config = dict(
    num_hidden_layers=8,
    hidden_size=768,
    num_attention_heads=6,
    num_key_value_heads=1,
    head_dim=128,
    intermediate_size=3072,
    vocab_size=32000,
    hidden_act='tanh_gelu',
    norm='layernorm',
    norm_place='pre',
    norm_eps=1e-06,
    positions='rope',
    rope_theta=10000.0,
    rope_fraction=1.0,
    qk_norm=False,
    attn_scale=0.0884,
    bias='none',
    tie_word_embeddings=True,
    parallel_block=True,
    init='uniform',
    init_std_qkv=0.0166,
    init_std_o=0.0,
    init_std_up=0.0166,
    init_std_down=0.0,
    optimizer='adamw',
    learning_rate=0.000492,
    lr_mult_qkv=0.7,
    beta1=0.9,
    beta2=0.98,
    lr_head=0.00372,
    max_grad_norm=1.0,
    warmup_steps=232,
    schedule='wsd',
    decay_fraction=0.652,
    decay_shape='linear',
    final_lr_fraction=0.05,
    batch_tokens=131072,
    max_seq_len=512,
    doc_mask=True,
    train_tokens=1057000000,
    max_steps=8065,
    dataset='wikipedia_en',
)
MLP neurons of a small language model. Each row is named by its layer, matrix (up: input weights) and neuron, and shows model dimensions 256-447. Each number is 500 + 25 x the weight over its row's rms, rounded and kept within 0 to 999. Numbers have three digits each.
A block is one neuron, or neurons of one layer that tend to fire together. After each block is what it responds to, as a language model described it from the Wikipedia text at the highest values.

L2.up1475:502494464518502506493483490453525487482535551480474533541483478474493518517489520524505524525550517501538516509532468511499497480475556523517569497482496492521513514517523479482477455436542505504511504520521476522505476507505518465538485537557497486482505529485506481522498487519549521495474506509499496506497518467544450489538526506532461462520544519472514489480481518482480510496518500553479494505474498474542529505471468472502496452518513465522496527504468515506545508477552510449516512508498488520498491493497507536528542496488478461476488513496422445441516464527545449489
Description: Mostly the negators not and no after verbs (did not, are no schools, no longer); also the closing = of article titles, colons in data lists, and stray mid-word letters.

L2.up279:468465525470514504522517507480541488514473483486436493485492506508497463508496512511547470523511472462504527497502458529465523530466511522512468554477523520493520485533502513478517502496516534498459485472503501477493509518517508543477511467478527521482508558541509484441528492547457506489524526497494457512511482543488504502436546469536463494583491494513475508516465495471454499510423482517522489489506489449497483526487463497512476468482503486494510504463492491510499495540514501486485505531533486495487519478483507518547518512535535530449522501501498457484519508520520514437
Description: Last token of surnames and place names, often a word-piece ending, in lists, tables and bios, e.g. Del-linger, McKin-non, Dal-worth.

L5.up167:484557483504463466516521483515513522501505531447527490534482535498492533478461480491520496515500499514537471472522504455504486503465520489526537509543508474480496475526513481506487504483484479511446498547522528527521539491531496497526516493464474498535484486499529506477509479608497483536496507490497494508486538489481504498477456478478528505537480463505492506489462466499462536518497485512526464502503484497521542478477484521500409421513477473512508455471543504504493482520509475503480495522477498491545486461516497521516520491511485494508480490474503497505480510515519476508
L5.up231:524507506492442482513483522496532462499543543527524519503491516511497507457457474466487499510520487456470482508462529462505469539484495518463473477513486453515444506494467484431515551529535525508519491490495509526495482500504552508483490508466485516527486509521524483502534497523493548520532463453500482523544488457496505486524527548510502478523509499517508519464518532531495505510469513551471520486503510458514498469499469467542539469519509501488516467455520509502507514467490496496488476504494502458497472465466475511457526503511535477516502500510478533516468531490495534517
L5.up983:498520533521496511502498487514516446536496515494561496523511501453506524461488453495543502523491500493498482516487493485472483490516518520521539500513529445515502486545527540466489503476515497510484502498463458508468510556536480478503532487479484522510485488531529538489534526530531471513502484483514484490487541496486525492472536513513509548596467496476486493440491499474498539489511503508522528500487512504512498456473505511519442455508500496500495464501549501527476521491502545500477480485503468490485491457491472540517539507511485486492491495540488493480431526511540500513
L5.up1931:518528497494476480538504483486543492529490533454508524505492524493477515469459478551513506519535466507515483498517523470514484543459518545509534489467495460512453503489493509486516466484540495529486515512536502495510547532460474484511501487478482456465469502527516528508514514540484539526499508481500508537520520524511471477509524502472493509542547521478520514464451495539516481524483476527525483504484514467551526510506432465465460469499500480509497426489565519531481522517517518486497466524485496493523462510467479465531511539488570513492473511508433485496503526493538467514
Description: The last token of the article's main subject when it is mentioned again, often as a sentence subject after a heading, as in Shue, Devine, Lyman, or "The club".

L2.up1420:500491511430549489494482454495521519508470496474501525495497521534515455481504506504515501516510524493514512492512477530450528512495501514497495511552537504540536501514507540509479520544483528481490507452492493507474521486516464540472502469535498505488490526533468493521513542517519532496478511516459457488472437536526532541513522492562459472520476506477472527464498432530513495524472486567485543470489509507479521512508548464518511518470510553505540505468500487505481510498517504461508495507472512463485464487494493508533485491495527496485542491489445516477532481548491502500
Description: Final or middle word pieces completing a person's surname or proper name, often in lists and tables, e.g. Lyon-s, Shippe-y, Rand-le.

L3.up899:485509502502533488487500553487511538510497472480479506521487461497509489516517466528530500500521496493468500529480501579504504548488485513509464545467497491478463500527483501481500498498552486481526527524488493483548461501481495455494554527463440484506475500511499501549496435503505508495525508496456512530523507500474488463499505475496502520480537502434529498452527510463454488521492490509518545519494504513534529497461490513488499514488500449559534477462510494458441529482490474495492535518509481500479495497481445525487502526474522491496506514502534547497522509482485484508
L3.up1353:471507485511510469527474481463563487518508532431526518525491456488467489524499486513513461519521516512506540490537479505491510486502485503482554511493450482475489506485473544479523513462526453507492499471499539511496500504510478510461527467460423520477519511470473491542538543500515549522503527490519516538521512492488502539486454515502490481517512504511478499472506484498501519461517491489472514456494496459510490465499474477444493450552539440541493501493571506490479523515489465507532496505489503497520520510485448527504501476513553507501469426478453567490507522489493485482
L3.up2430:469483512490525494504508498443518479546474488445494513515481480505471484478475507531554500510506467506512500496539477538476512513488501513492475549471462466498476521498506550438471529482495487491516503466480479520498537515523488514504562510482481479538492492545491506521536477529527542519536492528508516502531473508499473508495498491504477493523565491434490517490458493489462481510492447496471508515495519466517534482482470494471489542507541480526522501499497514473435535486482510493503524498496462467473493504467432528502502503505549468537504507484518498516508526490487469456
L3.up3017:471492512450473497501500472471489498491531504448487526519501438503498456518501537522566486529557467476526539528508511534476536546488524509491504561497521452485479490519503525463490519486553487539539501468497460483482505502499471529497581485453505488503497473539479483519559503528538489531513506509513527503511482519497519499481490480572471494490545514459518505492446466470496505539513504505473501497476556498489480503489483481514515494516518481520500506490536507493467502486524459504539499490479517483519483494521459527485492479477560477532498466492476494521504480484530466487
Description: First token or word piece of a person's surname or organization name opening a clause, usually after a comma or paragraph break in biographies, e.g. Miller, Rodríguez, Ko(foed).

L3.up1:451503565475496489525494465449515542542506509473479493472507525470538489490519499484508475530529494463514524502538514513477513477504513486499516514560518494466526522452489517494533510545507491560508475527499476518535500522469490496473538479532447462505494499507516508529480510512529509504488521467504524504506513530516483472520478490510435525547481502474521534484472485506420484510517513498499566503519553545531454487517508414498478502531496474510490533481531515470475523510470500517534535502469485486502473489499474534525455461497511490498476483506477507490502484505499472492
L3.up838:476521471486513546511494465468501527554490515446494515502497504504515487486498540504533487528537466484536554501522490530483537500537525501518510546521489472559468505519482544471475522490513477536513490485500482523464504492502502507478539492499473508492495492544526476539526477506546531483486498486519519498504514531510523552500481480542458501501544522493541508447487443476433516523431483534552519519492495484516495508537458443496513508492530508514504513507542517482511516512454494515519514485494480477514491508494459518552482440511506486490517497506503524476518488496490485500
L3.up1513:473525508483482495532514443481474509538477487459499492423497500507460543467497507489525499486519498533558533560499487503497535482507533520511511496518501502521478506492511526520483504579492483504479517478497503531500501565525478499440501509469478519537528495537495500488466492536519476487533547502503562536474487466499492535508493472501471508542501518499505542476498476510460491531434486523478473510525518529540491484505477455470504518455520503455548536510515497527548517494487509524502489515491484522485465475503492521521498502489504510497507507465519501470522491521506501480
L3.up2132:464491482506529541479486467487502545517487486519483513492525497484534478504506514505487498493513473523506531477515463522475557500519500471504493528530481511491479484474554527530480483581488486579553485501494481522506470510530492518500518507530510488522479506526524517512484488488494502481530525481537484477482472500558483487491517494516492457556510518523452554458462484460442495519498465473557534514505500471512500526500490464472485537491519493496510480487523495484496527489493579517493506490502487499520487473484484528498495472495473489514490479517468515520507485506522487512
Description: First token of a person's surname right after a given name or middle initial, as in Mike Portnoy, John J. Sparkman, Dolph Lundgren.

L5.up820:523527523489487531557483456471529503526513520482516501524518484508450483507467492540499508483473455542509491536500521531487549483489496508500500522539513492505489478482503474510516511500507513475488455470494473480459511522492506499530492478515494516494521496482512477502516491505509507494457516526514504565504470497540504519472545504512499549518488499493483567457428483501535549522474466468510475481482524525534525449488531510486512512508500529499473529511513467515470528563519480456474452528461562505508484510528464532520486466484520535442492553473475494482495503509529485446
L5.up1293:495499518502489477551467460490497528550490552499499529480526505487468517510505547507489492471501484511502511493490483492543491470493521509505504477516481487471477498574572541498506479504562494501458532476477465525490474492514448515518510498462476490486504505530535549511496438498502518512508520493499535480508494540464512485518507510535492482502480540447495463499553480487498495469485498500463492479512553437502510512503518508490536490485484480541516498441483499520496536525508523541553480517542532506485508481520491508527504527495494500467491476507480543474497522537503504489
L5.up1315:492562546504477548545545494515498470540497499545509478485502477512510479480532517503486475511490440472502539499492528548494529489499540494474485507517503467494476477505530513506474549508508515511521555467531460523486487514506476527471509499466500473489458495476514502499513470512512510495477535499468533517509485529473531526527469463487496480537513516456508542490529508482496500484472469489479461478533478482501546510511506509486495482473507525474524514511499490488493502496522504531456478480472508485509497469489497481523502508498501511507521451481459479462491521539470532483
L5.up2528:516485496454497489535476543440472485518513537532487524466526496527526500519480533536531497498510503491541541496456480514487523509502496479463502523464529491513485492486515515497482502498516514500497434491505487494503503512458476513484469500512535471525533530495527504501522517495479511473477491522506513520483511518500482526534552527511486540506523534496528523464536487497471540488481494492497476479495506479511536499523495492554520518509497535498557507488487472523455498478471477516480500523564488463506545490458494452475495427546518513491502524537506509516470509526458499487
Description: Early or middle pieces of split surnames in tables, rosters and results lists (Nej-ed-ly, Men-zo, Sold-o), plus occasional "to" after had/decided and "by".

L3.up503:498532486497472511487490465489473468503569480495449509534454451508509507536478489484538527496507497558494507520471481544538481507525528513479497498491499535482487523490544536494510489531487532515513526518460501480547507501533524467458478502526490482531471521511501508504505457476470483507487474487492503518506516496508488496434522537514485504475510479508479506489548549465522527536508489504498484488494520494494498526498509483481488481519470508498489519507492522488489512433482464499522499503501486484463493504500486477451497453476495490542527508523500532489498507479488504528
L3.up1040:469492519525472514473491515516446502494517453464529517507499467507470491541510467502466536488543507522528499494468435477411504476486482499549494503519492527532481482524504508499458485482502539481488483498497460448443522490486500502513526502470443528490478479517569486520509485525507520533504458515486531508515521507481467456488484502495505487534485557518457523492530448501476468486485497502498470503558502494502502538465478469499499476530507505474531485508490458517494506520474506512497504525517453493496480511501523491477505494470511460505509514499507481498455516500487514506
L3.up1508:513511486531485485483527492503505538517479488467501504529483488502515514547458490489486504446474532472445510494529481500487504489502522497474527489499483482510496538536517505474511506498545497501514490469505505460537528485490504508524513537522483543489490503480498492476477480527487508513482492465501506500540473541493462484452481531510466505509563537455491501529520502517463497517484452542483481522499495490537551465459534474497498417493505468442505516489502513501505494494570450488528459496542470493514478439457542509444527506484475478512501470506511487502446541542475480541
L3.up2079:522495465517495568534468455486475483493549525466481519487504506505463503511511508488486529523485487496503529511493502469511482493467510504454549506533523497497537510501515507483491530482529556534474468488439520491549495498514479516489476501566531467496470483496513466506497500521527535537492527504448531519480484515485481528463464467525484509492505487469486500436536486450505481480521456487491483459486514490517486528495551477515493514479483512488497489530494470492516488491535492495539498512469473502521492523470509557497515536470494442519515467487481521441494469480427493507
Description: Adverbs right after a form of "be", "do" or "have", mainly "not", and also "also", "often", "usually", "more"; also table pipes after headers like Pos.

L5.up855:503461465498445533512488447524478524506522489537465563541464453471465532519498529507496475517505468527542541492424472511455489487505534513500481502545492509476535483494505512519486536536494499482555461465482471525526466497503525495466482444482490473487454489496540477482462550510507493508482519543526510481503474460522485530483475476559489498511524485499481523518526517489508493494479525520546489480501495514523495532490524546509490480498470476502500525490505511506470507464501525478508479511509514484502521503470529479504526503535466538503491507461486524514503495484495502486
L5.up1586:492543495521509529514476509539457435503554487508482509507523478524489529523532495486480468467532496464544509484542473500495500483505519485470535521525515491532501481479475509512484549480509488554512487460508491509532510483485526517479519470483482445491515501519553475464489527504500532577486495504513495510489465463526474539544501510538454502520542511497525553453505506474495498506489501477540486471481513493508457493517523472490503503520502507495515529471519521499527471474510444529493489535537532495524513530479494521497543489516496501480514548512503478503495482542523476505
L5.up2596:489531540518476497522470506502560494515496530497460499473473488472531522478496514523501529514494462472484474470488529529484506512485499531508459525476483472462527515527530509445476496491511518568503502489507509473499474507498479514470510509477526508451495523524501499484478476502500531504516511477518464490527513456476484536504462475498483488523500500482505520526487514549471457494474490465496508461526541486498471473490459484462483492506487504484496490478486495498516509514498482481492490481524541496496485465512472470501473506508548421485477491517536490501539458516481493522
L5.up2996:571499478543478520522485451481456505492533510530511524502531503487494508533515491520531529505508509487515503537502513526506523491503541513452509484552472493461492485514515490518509526519543497513464488501463496516518526494526462543500510471513531501519442522524465475464467478493459464489544491454452511513501522526471447444526489488505470491481521542512501525488518477515507486503474486487504532456459503467538510535486525479515526484487542493515528500500523502503518459550519515492506470469517506481492463485492493503488517481526544493507527467520501503494531437478484501521
Description: Fires mainly on "not" after auxiliaries (did, has, have, were), often following "but" or "although", as in "did not sign"; weaker on "No" in tables and on mid-word pieces of names.